Weights of a small GPT-style language model, trained from scratch on English Wikipedia.
Size: 8 layers, width 512.
Architecture: rotary positions, no biases in attention or MLP, untied embeddings.
MLP neurons of a small language model. Each row is named by its layer, matrix (gate and up: input weights) and neuron, and shows model dimensions 272-367. Each number is 128 + 24 x the weight over its row's rms, rounded and kept within 0 to 255. Numbers have three digits each. A neuron's up and down rows have the sign that makes its largest values positive.
Before each neuron's rows, "fires on" lists the tokens most often at its 100 highest values on Wikipedia text that the model never trained on.

fires on: " of", "=", "===", ".", "anding"
L3.gate878:125122162137115157149131144147099179066099135125149132125126134141153109120126109108119132110102144170165152133101161144100135142134133144120160162136136192132151129149090108109125087156106127103152110089135120152138121098151096128153144150152108097156118151087091156145125144118101166134
L3.up878:157121182152147099112121155142085124087144116150138090149188135171103117119136135147095125153094117136170156138158131124111113153079144104155150159121166133104163181137122145149092131104131087162126114108109150099122103139119165135150160130109085115105137098110085137133126106098121122176

fires on: ":", " was", " |", " is", " were"
L3.gate1478:129111237117148112091120132171133112161112114143153121133124126115158138099122181116122176123118114112138178116159140107153120124135143128156133152122131127110105148109098109175128151125094145136101139091154140108140182149169135095149111145119076135184163179136108124156134123151119173128
L3.up1478:151084185172159114117093152186138119124126146152164101076129083106181166112105139087122154133090059130147095107112137127121105120139134144151076107156099132153120149123130118163102141130070126145087093108124153152115153136196155069165140140114106136214165176139094128147157133073123148093

fires on: " of", ":", " |", " on", " from"
L3.gate69:141119133126134150160097135111080133142195153098143120112085129127100125148147149199099115099153100112105172166132084142141157100168097098127176068144116148132138105119148182113133140090111135151117138136104131095115145130160152132157096108099124099118118158141100145151146195140148133159
L3.up69:129157155132145125114179145118076138141122120136129111100110140154133137098122149132154124154126116101166143119119106116108119176134088110134165121099091101151148124143121114095119136132163088162110134126145111173091171130098155118116118168156134092113088104177079127139100143133094144101

fires on: "ac", "o", "al", "ung", "ro", "ar"
L3.gate841:065129136127135117154131117120177146140141150102109124086119086131133124111132112095135133097118091168126155157118164141122087129141099160163114161099136104145145134114169140120084142156122145084134121139162122089154079099133174132133136077148102101165106113159111142149117123172138120145
L3.up841:109106166112122114152121154083129146124167167121124094117137114126175122166116119072139155136139089145151143100113142112129117128138146174097120133134126094134131137122135107115104143103116157116177166170161099106155132099138127165141154125132101158158141119157100146163076086171123133120

fires on: " other", " in", ":", "-", " to", "ass"
L3.gate1117:156152122100127125150107139163108103143157122141163145118171141160139113133149139107143093096151150118124130172117137124154141110126130096103097097149083134151109138128136119148100125149137097133141184198109106123182137110133118110140123149118120116139138163107091167113111180128162158112
L3.up1117:109164105113109118118149117156112115126122141107065136133142133093163138079157129064169100131130126105169143152093104142071143136149159142164140117162173135130136138114102165118133120123135140086134155118123163118117119118140085120102122113119081107142094106134162085123118165118123137097

fires on: ".\n\n", "\n\n"
L3.gate901:123108158143138146189070155132134158132159136134157122156127146122146148152117128085092149112145126099158164119128125172133108152143121154132133118109136090086155184134118112098128091112110147156139122102146095150143108146141176108103101186155131154124116112096122124131108152144121110165
L3.up901:164110149160090133210077168161142197137141136114144118152131141140134123129108143105087149117119158087127142142133111166148098136086124136109129157102123104078142196158141111100122079109125140102142093125127114129130105144119179139159109151131095096124133155124144142159118150156133120167

fires on: " years", "-year", " of", " ", " days", " time"
L3.gate112:098110125165075157139155146139222131110111141134133136136144121138143140105121118155112131107115114151119096160117075103131132094126104109155125130130160134086082115146098129147083077142172122150131128118149142092110135106150132130147159155123122132138110101142142113134118147117154122125
L3.up112:134105175144176161116156151139113142111134144126090137168110137116149177111115130121123116155129157150132094110108114135163166180142185149129105110095154136145118092107152148087102140188096097118151100128155103124151116158136129145159130109109139091131131129141110148109101127095119119094

fires on: " and", "k", " or", "m", "d", "r"
L3.gate196:134119129163105139093147113115172135130122157135145120164116118162113120071182109116067147085129166148146124134113124123088149111139141121138129159145145135146149132118131153129156131142150145091118137093156125098127143108071160161112095117125117121103169117152116093149194139099153099169
L3.up196:087125095101126094110141131139122098130108120110131150149108151102096135148138116092150149167096071151168158124129106130134124119089099128107123109155146102143133087108143111140141157126121113127105095118120157079152132143152114134118126083152118138115138141146137082139116105112158137111

fires on: " of", "ing", "ling", "rol", "us", "ation"
L3.gate79:135132120156105155104096122135094122111139092110143127136147132092134127118175097117139156116111156163106150093081152147117111135120113148143138078113117123139134120180097129169149157112166138151096138147112103129115148112133112079097123141144126133134137129120109160128160156166142103135
L3.up79:115109144134143101133157135141109129142125126119102120154150172161125130152107083128131136150136096107096083157094148161153128140123115125140094109145091113089189119115115127140108080094136115133113124125146134155149118115132149110126135139120123127154106110110120121111129126129176070163

fires on: ".\n\n", " |\n"
L3.gate660:115149142146097135209095152145157151147140142131143113165146142145143108118092145114092137132139141093131150114135136159134081121123135130132145148119106130126155175111119124129144103133119151136154117134137111141157116142131159142137112143125113136113114139126153137100082131113112149147
L3.up660:135117128174134132213102165147161139148145118133165133154143154103150118129114126120107122134149145072090161146142143163123082117104136120130150133117086128100141185142112122131123108131119162129144075132125135141132113138131179125125129157159109153125139126121128129132094138140139139134

fires on: " and", ",", " or", "/"
L3.gate687:091107134121141082133131142157165095175150149148115161164146113132142105091141117075114127106080178143107137137126147129136135088104094176122151142105125146111158096132126126140164142150140119125159112128107102121143147120118127164178125115159113165103120132072130164094119116100144130162
L3.up687:123187130110134124182120119155105143129105113138100121183129143091133093148167128100139089112093086096138125108130111135168166157117123152125153110169117131113166138157126105166135201145105116156169158078144123107117141130113090137141152121149110110071114137119140089148118137133113145142

fires on: " and", " or", "f", "el", "p", ","
L3.gate741:117134131088103124132099106149154125123084094138123091157081141132111133125107085090136093096072143099128111100130122126139166135099109135107144112115110135143174090130130085134114158154136143148138134100143120099134102142109138186158122163156137084127144140089119100145142119132100115166
L3.up741:153164132131119098107114098157135165123126114145081088100089104122098101134090146111129128112119080131141096131143113125128150111090095109098118125137116115121157136163110101141160153143153133136160130096123137114139113106120123125091123129175113097070124122122112123159176092148145099152

fires on: "it", "ut", "ot", "int", " pat"
L3.gate811:145173126098173138133132108108113142128129109104108139099090162162100111075118137129135108174114126117141108110209134117084120144120102139128167097113144155143132096146108149131140100113120116162096155106147130097164119154170165145117121157155145140135132129079135117107130130101161125099
L3.up811:100149111095149092170093129127136112129141119129148124133112140172149140111124112137126101101088128108126127105169088111100170107115129110131156122095147105123152104067122128117154113121125156164101204108153111129136103147128143132155127161142137149133137104078106133100142131140144107132

fires on: " |", " ", ":"
L3.gate1690:102133145144140113138132101135096088141082107155169126122145147104140147111104111082150138138064124105157079120100123118135128127120138136130128153133130152081141125112103114169107137121097142156122098186139171067130158105120109144141119115101093115172151100114126137157192131140139125131
L3.up1690:134088105173142122141107147088108090111167111147130152095101144156137131149136114180113122130119118143107126067151129146107104108164100139147093127111080126087115156164121136144095108145114110135118123153187143099151139150142132137118145138100108152163109150079115095174176100154155154132

fires on: "el", "al", "l", "ulf", "ier", "ac"
L3.gate1142:083103104141150111107117086148134133158139139129112098114139159120108127119106129105132167105083115145140115109147111130150121122125161127102123161143146140142111117075076124140131149119093138140163164152135138101132123126142147151106082137143116134153089137149107089119119129124136163101
L3.up1142:086131130148161130139128175134140153123128106175104138072090112145130078145127173111091104105153135149101113157109142125156116135142108127132135170155130168110141128122132128120098148118083149080146154137139152148150130099113136112116112103057068145135150116145102167150134132135131141082

fires on: "res", ";", " ", " cons", "er", " time"
L3.gate1495:137146101145130131141125150115164161154097141158073150148131127095162181135089117146128169137084147130116101148088139130114140140113106100158126131104127174066135139124121123140119102112133146115093079106166158123090141126132159172161093092097119132108080093126157151129152073126163083129
L3.up1495:114138133102114082114138143098183134137126114140116157109128077164110133134183142124133141140086167135105121110155155167085133105102104149141136116109144128127099118143124125125123088151110129091147120093145147103108127143131165109095138123114119104095154106120080166143125121093105123132

fires on: " int", " well", "-", "os", "t", " eng"
L3.gate1394:115115093130115132149142126136136117122129116156126114113161118101094102103107145121161167115108135103086096144125101161146145117127144152131159118112111125090151174127105113116160140107135138120134160089126134109182125138094119137122107138122105086131152133166141121132119155098113161120
L3.up1394:098125151101101182132112114142120121098141124153144094135140119064116137088156149125138121131153137131108094145114118123165125111137143118109124122118117200115104131088112100109103166152093131111134143073120145142163129113129116176131113118160094122112126116144119170116095140108108152097

fires on: "or", "at", "aring", "ob", "ir"
L3.gate1489:139155098173094076110087132100128131097099137146143164139098137128104140111080115095120129134115126106134153129129142113160137101073117122135076126149162095154125122101089133091114144118130130152168135073134141140094148155116138105136176113146120178102141147132118145116078097138121127138
L3.up1489:175089137147076136178126134157142074113143100114125139128150108149174170145108129117119106113194091086128150148182143119134152118103173105132152140103150108137121116109108158104167132135116129099133153076118167134090167119145139094153127107154153178137113154169139146119147125078120132142

fires on: " ", " in", " December"
L3.gate1839:130164156136111191144105136155149136142115102164042158147143144114129111110160140140134159116112096179140140129152119104116137090143122114081121125148101116135090136113137129162116156151118142115139098149155150148162144115159153132136123106100108141101116127118154125131097117129121106142
L3.up1839:119119124116122156080136115172085113150090149125103133108126094161136108120146118100144104128124150127142119055157109158142147134115183125122068098137178115118105112152108145068153137105140108063183169088146116153112127126122121144112139114099128129143121137119138120134141132117111071077

fires on: " of", "-", " |", ":", " for", " about"
L3.gate201:143138147138145125122067130181128161137159162141148096150110126123103118133094149111161142114162099145119143100117124141145129080087104151092130120134138124125164168098114149102098130132133163149101138105137126134144149157099158093078103116106089093123159108166081128155105157141135114150
L3.up201:128133134169100123157082140148119139105119086127163097163120094120100140111139158154112177120132088145144131125117123109144103119090147129110146141121137120092100159123097158134120099100122161153082113154110131117159149119127166125103168100120102096183150120133069160134095136144106138103

fires on: ":", " -", "-"
L3.gate1248:134142099102112110120149104120108154135091177074102108099110114144115135136135142107146162094157136133124081143141167102110175137106162135144101134157113137104159131086167162129120132161158107139111125090071162125137099127145138177134114084176122120112108125118110133138084122117132150121
L3.up1248:124184091125134153123132155116154188130182141132096123121151096111133117111149178122161138144129099145110120145123121143144131134127160173120126116126108161150154129180107141098101136163081129135083140115127138085117143134118178164123107120166097135132117108129127132142090122170164111113

fires on: " |", ",", " is", "el", " ", " are"
L3.gate1890:081155117128171117088105100134128153098101158107099089116115182126167088125142131156127145111113112095153115111074133092154148143125115108124125160136117104102091157135100114130162135119122118087142122109107130127123128113127119113159138087109135132149137131148131102157156117155116128119
L3.up1890:145132138188100132123088165119185149095121136138157136115125165128105140118123122140048134148098104159124134088094106134144144131159118141175103128137143130139109124129121140123155115129098134125088104083145116148109105130184150134173105142110128128148122130128107121130151129126111135130

fires on: " |", " of", " in"
L3.gate736:131121140128131169185144095156134146147131123108136102158113096151108110131156138135122145175107088146190138121115162148114129140141143159127145107083145171129076142131155161067103156101156144132117122138113100148108117165089151136133146118110135105136108167127126150110089181109079147157
L3.up736:126161163097144137132176110172110139119124096092132145118133138119103123099152102083118148173135162123120142117135125151154190139122158078150143111165112093132151077140143098140131163147129114148140121133184109119123153129111177153123091152147124132104140155139112155137114117135123113136

fires on: " of", " |", "us", " the", "ars"
L3.gate1655:131156132105087121136146145143081135072135149136124158119140079109144126115126151108147093114103110099113117128150145137120170132110152131135082107146117122099118117139133176129114187140117119161090109132148149168155144132175112110154085162127155140165145150137150080154139111108127138131
L3.up1655:109140175141106147163134113127118159126117140156099203162149132138124144109123132065110116149143111063087104146147154189133119127128110089132141144136101130103144097137149144165129144087094084142115128154113152144127120147188100070111132156122154137144128169114185116160166104083130105143

fires on: ".\n\n", "==\n"
L3.gate696:129099120144137158138116151130091148116091172147121117132138112134184134103148152158142139085126111106080152119134135150091094136106149097148100099129154134122161124129100119097084077129106153185123156145115107143110142144144166129125128131130113150106136123142124115134122116168127136153
L3.up696:110105117164095077119088156167083127133123109133166174164134150102099094086108103115133130128145097137127139095122155170174170123082127082182110174124155134105147165135172097105090111151122128117128094172144111125149091159111127110154132133099105095158120135105117117160120131176144159138

fires on: "ov", "d", "k", "c", "v", "od"
L3.gate1671:057112126132140115130144136125151114130115133151110108206126136084140112118092093121134125170145178146132129104184118137116136126110127107145115166153106098132135131097091083118150153165115112099121127131118082153117137171145092146148135157111174096128125074138132120145118145082145134125
L3.up1671:156106138150138149173100055090107128135147138101120121152136110135163062182131141105119100084153120085105128128140118142136118143153127108112113103105123066084139145111155095128108110149081111122133148156089124134124134135097110149105141138073126112130097175106101091140081128128182105164

fires on: " of", " or", ",", "\"", " |"
L3.gate57:146158095168084155143142112141142153128111147146134127100154132105099132116150151124124124127174107154141139099124137126106136146133133130155141120125116136119145128118104152134167097124155129143115087134158116114148095110118123130077097145135091104118133170155131117157167131140128132151
L3.up57:148162103146098130120156137136172147146136155119114119122135144121103093108158126108128069110151128104099094143107160132108132075082107119121117118112154114112130132110169126154164160124073140159096151186115114113101152169090147157101146159169083122126103102135107135148124150130151152148